From a checkpoint of a small transformer trained on Wikipedia: 553M tokens.
MLP neurons of a small language model. Each row is named by its layer, matrix (up: input weights; down: output weights) and neuron, and shows model dimensions 522-617. Each number is 128 + 24 x the weight over its row's rms, rounded and kept within 0 to 255.
Before each neuron's rows is what it responds to, as a language model described it from the Wikipedia text at the highest values.

Description: Infinitive "to" after verbs. Responds to "to" after verbs or nouns of failing, wanting or trying, such as failed to, unable to, agreement to; weaker on word-final pieces of names and table cells.
L6.up2077 [162 130 132 101 132 169 110  92 122 117  92 137 186 130 100 136 110  76 114 105 121 169 110 106 130 176 121 136 120 154 120 165 128  86 104 120 107 170 142 116  84 128 116  99 175 108 124 165 131 168 142 138 164 172 115 144 134 134 135 161 127 152 129 111 103 108 148 131 124 100 135 106 126 102 125 129 164 186  92 156 117 132 166 124 121 103 128 139 103 169 148 195  90 114 147 145]
L6.down2077 [142 152 112 114 121 125  79 130 142 111 105 148  75 121  96 108 134 118 119 158 125 135 127 136 165 116 105  99  88 137 134  86 137 151 142 129 125 152 139 119 112 104 111 129  84 116 116 102 155 117 134 114  91 120 169  85 157 114 142 149 114 115 173  92 192  93 118 131 150 125 164 130 140 125 152 117 107 123 135 140 135 157 130 124 106 109 139 101 136 105 153  71  83 106 159 115]

Description: Sentence-initial adverbial endings. Final token of a sentence-opening time or place phrase, just before the main clause, e.g. From 1969, In severe cases, Early in the 17th century.
L7.up2179 [130 114  73 112  72 164  85 104 100 107 157 102 128 110 118 147 134 187 107 162 135 115 132 127 168 137 131  87 121 135 141 127 146 107  93 120 147 116 111 111 144 130  92 177 160 152 146 126 158 116 117 143  72 158 125 140  82 104 135 146 124 193  99 168 125 126 130 119 174 165  79 144 100 150 152 158 113 170 103 113 139 134 179  90 113 136 154 133 146  98 146 112 141 134 115 154]
L7.down2179 [ 68 116  84 128 139 129 120 135 131 107 152 122 116 102  70 125 142  93 213 118 130 132 136 110 132 121 138 134 135 125 132 144 129 151 122 125  91 137 129  88  99 120 141  76  91 128  97 134 139 100 160 117 134 138 129 136 141 123 172 127 108 135 127 137 134 122 128 108 110  74 157 158 125 131  72 121  83 119 134 101 156  95 167 126 106 125 134 128 124 111 139 183 128 100 114  89]

Description: Table cell tokens. Tokens inside Wikipedia markdown tables, mostly empty or numeric cells and header words (City, Title, Decision), plus closing quotes after song titles.
L6.up2277 [136 126  96 119 114 112 162 114 126 107 133 148 131 118 136 124 176 157 121  99 109  88 142 110 147 131  78 170  73 104 138 168 119 117 107  86  93 135 122  74 139 138  86 154 140 105 121 138 157 137 158 103 133  97 139 167  82 123 126 157 167 181 133 118 154  96  87  93 141 117 123 106 161 158 142 106 156 149 134 160 154 137 194  91 151 144 144 140 134 147  81 145 138 115 152 143]
L6.down2277 [154  79 162 100 164 127 176 135 109 123 177 131 119  94 103  96 109 123 138  79 146 153 123  97 136 180 112 125 151 137 132  98 136 128 156 152 157 148 167 108 186 137 149 128 146 132 110 143  55 108 130 134 160 105 141 146 103 153 114 126 112  75 158 106 114 124 173 198 127  98 143 100 148 105 132 121  89  73 138 139 127 133 104 156 157 107 150 132 121 132 121 103  89 146 127 127]

Description: Before an affected person. Word or verb-ending pieces just before a named or affected person, in plot summaries and history: transitive verb endings (inform-s, humili-ating, warn-ing, convince), titles before names (Mayor, Emperor, President), and the, with, by.
L7.up861 [101 133  72 135 121 123 105 118 124 170 181  83 128 146  80 162 154 148 169 128  89 117 132  98 116 117 101 160 129  97  97 145 138 115  93 155 156 112 125 144  90 120 116 115 150  90 108 148 121 192 117  84 157 154 118 123 138 101 134 143  89 106 128 172 118  99 156 135 154  99 101 120 109  91 124 160  94 174 109 106 120 159 147 126 143 141 187 108 185 154 130 110  84 111 146 112]
L7.down861 [150 109 125 126 156 126 119 114 107 102  68 114 120 114 135 113 139  73 155 115 128  75 136 103 138 143 109 196 129 121 123  92 108  82 195 136 100 142 108 149 114 102 130 119 140 122  80  95 139 110 146 166 108 123  98 143 126 143 106 127 126 116 153 166 137 140 128 115 135  91 140 115 184 124 139 143 124 140 143  97 132 125 139 118  90 159 148 106 165 118 155 114 123 101 119 131]

Description: Infinitive "to" after nouns. The infinitive marker "to" right after a noun, adjective or verb, above all "the first X to", as in "first athlete to", "ability to", "failed to".
L5.up2481 [141 107 137 153 121 111 128  97 134  98 162  68 170 128 156 112 104  65 130 104 142 145 127 109 154  92 169 161 114 151 107 131 148 154 142 124 134 128 147 120 143 115 151 143 136 111 112 121  95 110 142 142 134 107 140 130 144 108 123 121 120 145 146 142  91  96 119 116 138  93 121 129 152 110 151 122 121 134 142 135 179 163 133 125 119 112 122 109 138 121 123 170 129 162  77 115]
L5.down2481 [ 96 116 121 106 123 112 115 156 136  86 109 117 112 128 134 118 145  72 118 157 140 152  92 112 106 112 164 126 133  80 140 114 149 114 146 164 142 167 108 135 143 148 150 140 114 134  97 123 157 121 103 130  40 151 107 151 128 110  86 148 170 124 117 117 112 142  96 132 176 112 186 135 102 146 112 124 112 144  98 139 105 121 162 129 113  92 115 130  79 142 179 110 190 165 144 163]

Description: Time phrase endings. Final token of a time or date phrase that opens or bounds a clause, such as the s in since the 1960s, the 03 in since 2003, or until the end of that season.
L5.up1803 [126  90 123 129 130 131  95 159 121  81 111 131 133 114 137 159  99 118 105 117 132 120 156 118 124 101 147 123  98 143 135 122 123 169  79  83 124 124 131 132 114 133  56 146 138 126 148 126  92 161 137 126 112 123 145 133  75 117 144 116  93 135 143 166 171 139 115  81 123 121  69 152 133  92 151 124 131 142 134 102 147 130 134 135 151 163 146 128 152 117 103 122 150 110  84 123]
L5.down1803 [150 114 115 174 100 135 116 120 117 139 115 131 106 140 167 126 120 126 142 132 103 143 132 128 147 129 158 131 126 149 149 129 117 114 139 108 167  89 137  72 150 141 133 120 160 137 100 116 129 110 121 184 147 142 115 152 119 122 144 112 139 148 123 145  92 103 142 124 163  85 119 138 137 144 120 134  89 127 132 119 139  84 123 160  76 123 170 129 178 116 163  97 185 162 131 116]

Description: Mid-word subword pieces. Non-initial subword fragments that continue or finish a longer word or name split into pieces, such as un in machine-gun, um in posthumously, ot in buckshot.
L7.up2336 [124 105 135 173  98 109 116 129 100 130  98 113 117 130 112  96 122 165 107 149 134 111 123 124 120 118 167 122 126 125 154 121 101 168 127 123 147 112 126  89 111 121 123 141 133 159 149 135 129 161 141  74 103 124 148 120 112 177 110 172 114 137 131 184  64  82 134 125 118 139 142 173 122 115 161  86  89 152 138 152 148 126 118 109 131  63  98 128 115 157 136 199 113 141 112 101]
L7.down2336 [137 132 128  94 167 123 137  95 105 103 169 172  91 138 135 127 150 155 145 115 125 152 103 155 141 101 138  96 108 156 121 113 141 127 121 129  99 141 129  78 101 144 152 125 137 143 140 146  96 124 168  94 134 144 184 149 153 123 108 145 140 115 138 115 122 171 117 127 125 140 101 117 105 138 109 168 113 118 110 143 155 153 143 154 124 123 125 121 114 113 155 106 161 130 131 126]

Description: Completed adverbial frame phrases. Final token completing a time, place or discourse adverbial phrase, often year digits or commas: in 20'13',, the following 'year', in 'fact', Ult'imately'.
L6.up719 [150 115  86 142 123 139 133 113 137 127 118 120 147 117 129 125 126 129 127 130 134 117 139  97 124 187 156  99 146 143 162 119 165 126  96  92 170 137  91  99 170 170  98 142 185 132 121 136 144 185 145 147  75 114 107 143  82 116 148 142 173 158 108 142 144 124 127 117 169  89 101 159 121 103 180 121 115 169 116 135 144 123 143 131 124 135 160  77 175 157 108 127 135 149 108 145]
L6.down719 [ 73 135 103 139 103 160 122 111  95 141 146 106 137 146 170 123 151 136 181 141 123 131  83 132 136 172 136 108 134 189 152  84 109 108 166  84 115 137 137 128 135 161 125 125  88 115  87 135  97 136 165 162 126 157 124 106 154 147 148 141 142 146 166 123 101 115 132 159 152 144 150 152  90 122 131 173 105 133 147  85 181 117 164 172  72 112 121  89 102 173 149 112 150 174 127 124]

Description: Mid-word name fragments. Middle or final subword pieces inside proper names and rare words, mostly personal and place names, as in Os-age, Las-se, Cal-he-ta, Soph-ie.
L5.up543 [168 166  89 105 120 123 131 160 138 146 141  95 163  79 122  89  92  97 131 192 124 153 162  97  79 166 147  78 123 107 128 103 124 113 137 135 137 175 115 146 158  97 104 152 106 150 137 121 149 161 106  75 137 141 100 160 109 165 119 132 107 153 107 129 117 122 124 138 119  99 134 140 139  88 109 120  86 121  87 142  82 161 158 126 126 114  98 123 171 121 112 155 112 134 121 158]
L5.down543 [114 146 124  93  95 183 168  97 121 112 149 108  85 132 168 166  91 167 146 132 135 150 137 109 112  95 162 119 142 123 158 161 144 138 129 164 120 111 172 181 109 158 113 139  91 142 107  94 132 157 156 120 138 109 142 112 143 114  98 164  61  98 148 111 124 110 116 129  98  89 135 158 148 175 119 113 114 117 144 144 162 154 164 119 172 142 158 144 121 133 138 122 161 113  98 118]

Description: Stats-table cells, word pieces. Blank cells and pipe separators in football career tables (Apps | Goals rows, before 0 or totals); more weakly, mid-word pieces in prose like ren-ew-ed, crit-ical.
L7.up2030 [161  74 130 109 176 151 140  96  85 154  94 130 112 118 125 110 185 111 119 184 118  99 112 149 180 147  89 163 134 104 146 168 155 170 131 138 125 132 137 107 154 136 127 150 115 108  97 107 138 111 131 102 184 133 105 124 114 106  93  83 141  88  56 149 168 110 110 125 117 100  99 146 187  86 138  97 172 150 137 117 143 112 151 106 134  94 100 104 128 102  84 142 119  96 118  61]
L7.down2030 [104 104 142 110  92  99  78 129 131 137 130 102 152 119  89 155 114 144 144  79 106 139 137 100 118 127 159 179 128 130 158 101 127 152 121 104 111 180 115 167  88 116 141 151 106 151 189 107 112  84 129 147 138 134 150 129 101  98 154 146 128  79 166 130 112 140 115 130 131 161  87 117 143 114 112 138  80 105  95 144 107 155 114 155 125 138 162 123 127  90 102 126 108 154 143 135]

Description: Main verb after subject. Completion of the main verb right after its subject, usually an -s/-es ending in present-tense plot summaries (shoots, invites, escorts), sometimes past forms (took, shot, married).
L5.up2097 [162 129  83 137 101 128 159 123  71  94 104 129 149 157  89 169  90 151 158 116  77 143 131 123 168 168 123 146  76 173  94  99 135 165  77 130 182 151 129 133 121 124 152 134 167  95 139 130 115 152  87  62 160 146 100 136 144  99 159 123 125 107 124 157 164  71 112 139 149 109 102 102 155 104 153 164  85 161  98 101 123 115 127 121  99 110 136 108 118 145 191 105 110 126 109  99]
L5.down2097 [120 108  81 126 143 161 128 146 146 130 165 133 111 133 120 119 175 122 165  99 128 108 140 101  81 157  98 169 130 160 103 129 100 154 105 129 132 156 107 123 103 146 162  85 147 120  93 124  94  99 186 112  95 165 122  91 121 112  93 141 132 148 122 119  98 134 116 128 171 142 117 113 132 111 118 104  94 152 161 132 147 133 154 127 131 106 190 154 110 155 142 123 135 129 109 117]

Description: Word-completing second pieces. Final subword pieces that complete a word split after a short first fragment, often names, e.g. Bill-ie, Jack-ie, b-one, ph-one.
L6.up1632 [193 126 125 160 127 133 141 135 151 144 116  93  80 131 155 129  76 102 142 115 107 143 115 111 142 136 129  83 115 111 121 126 154 161 110 141  98 128 142 124 140 106 144 158 114 153 135  91 115 155 144 133 126 142 123 172 148 166 117 102 126 117 122 187 129 140 119  99 126 102 124 115 134 114 126 107 144 150 136 124 152 118 145  88 101 105 101  95 143 215 114 169 109 121 148 138]
L6.down1632 [ 93 122 138 140 146 123 108 125 120 150 179 125 159 123 114 101 125 108 183 102 127 142  98  96 168 125 172 175 113 108 144 135 137 132 110 186 150 141 119 118  97 137 142 110 161 155 108 133 122  92 113 122 123 107 161 166 101 173 125 164 109  96 144 112  98 136 105 125 116 153 121 152 190 122 140 160 110 130 140 114 135 123 122 129 159 122 107 123 145 121 161 129 121  99 130 150]

Description: Point before an object. Final piece of a transitive verb or a relational preposition, just before its object (often a named person or team), as in kill-s, defeat-ing, beaten up by; weakly, table-row pipes.
L6.up139 [135  98  92 146 138 131 136 127 135 128 121 125 172 143  83 147 159 151 133  86 116 120 110  93 122 157 127 155 131 157 102 130 114 153  96 147 165 131 126 112 101 155 142  76 150 112 106 136 108 210  90  98 181 121 178 114 109 173 121 152 139 125 143 176 102 135 111 133 147 123 132 111 106  91 124 140 103 168 138  97 123  88  92  93 106 113 142 160 109  87 153 125 107 104 118 107]
L6.down139 [ 83 193 156 149 123 151  81 123 131 100 109 161 147 122 148 136 148 123 162 137  86 146 155 163 120 168 143 146 110 121 102 157 105 124 126 155 139 134 144 114 104 128 137 153 126 102 107 115  54 119 140 139 135 123  73  69  99 109 126 151 118 137 175 104 104 116 116 161 156 118 121 116 130 128  75 154 114 128 137 154 164  98 127 138 129  92 124 177  94 114 152 138 177 122 154 117]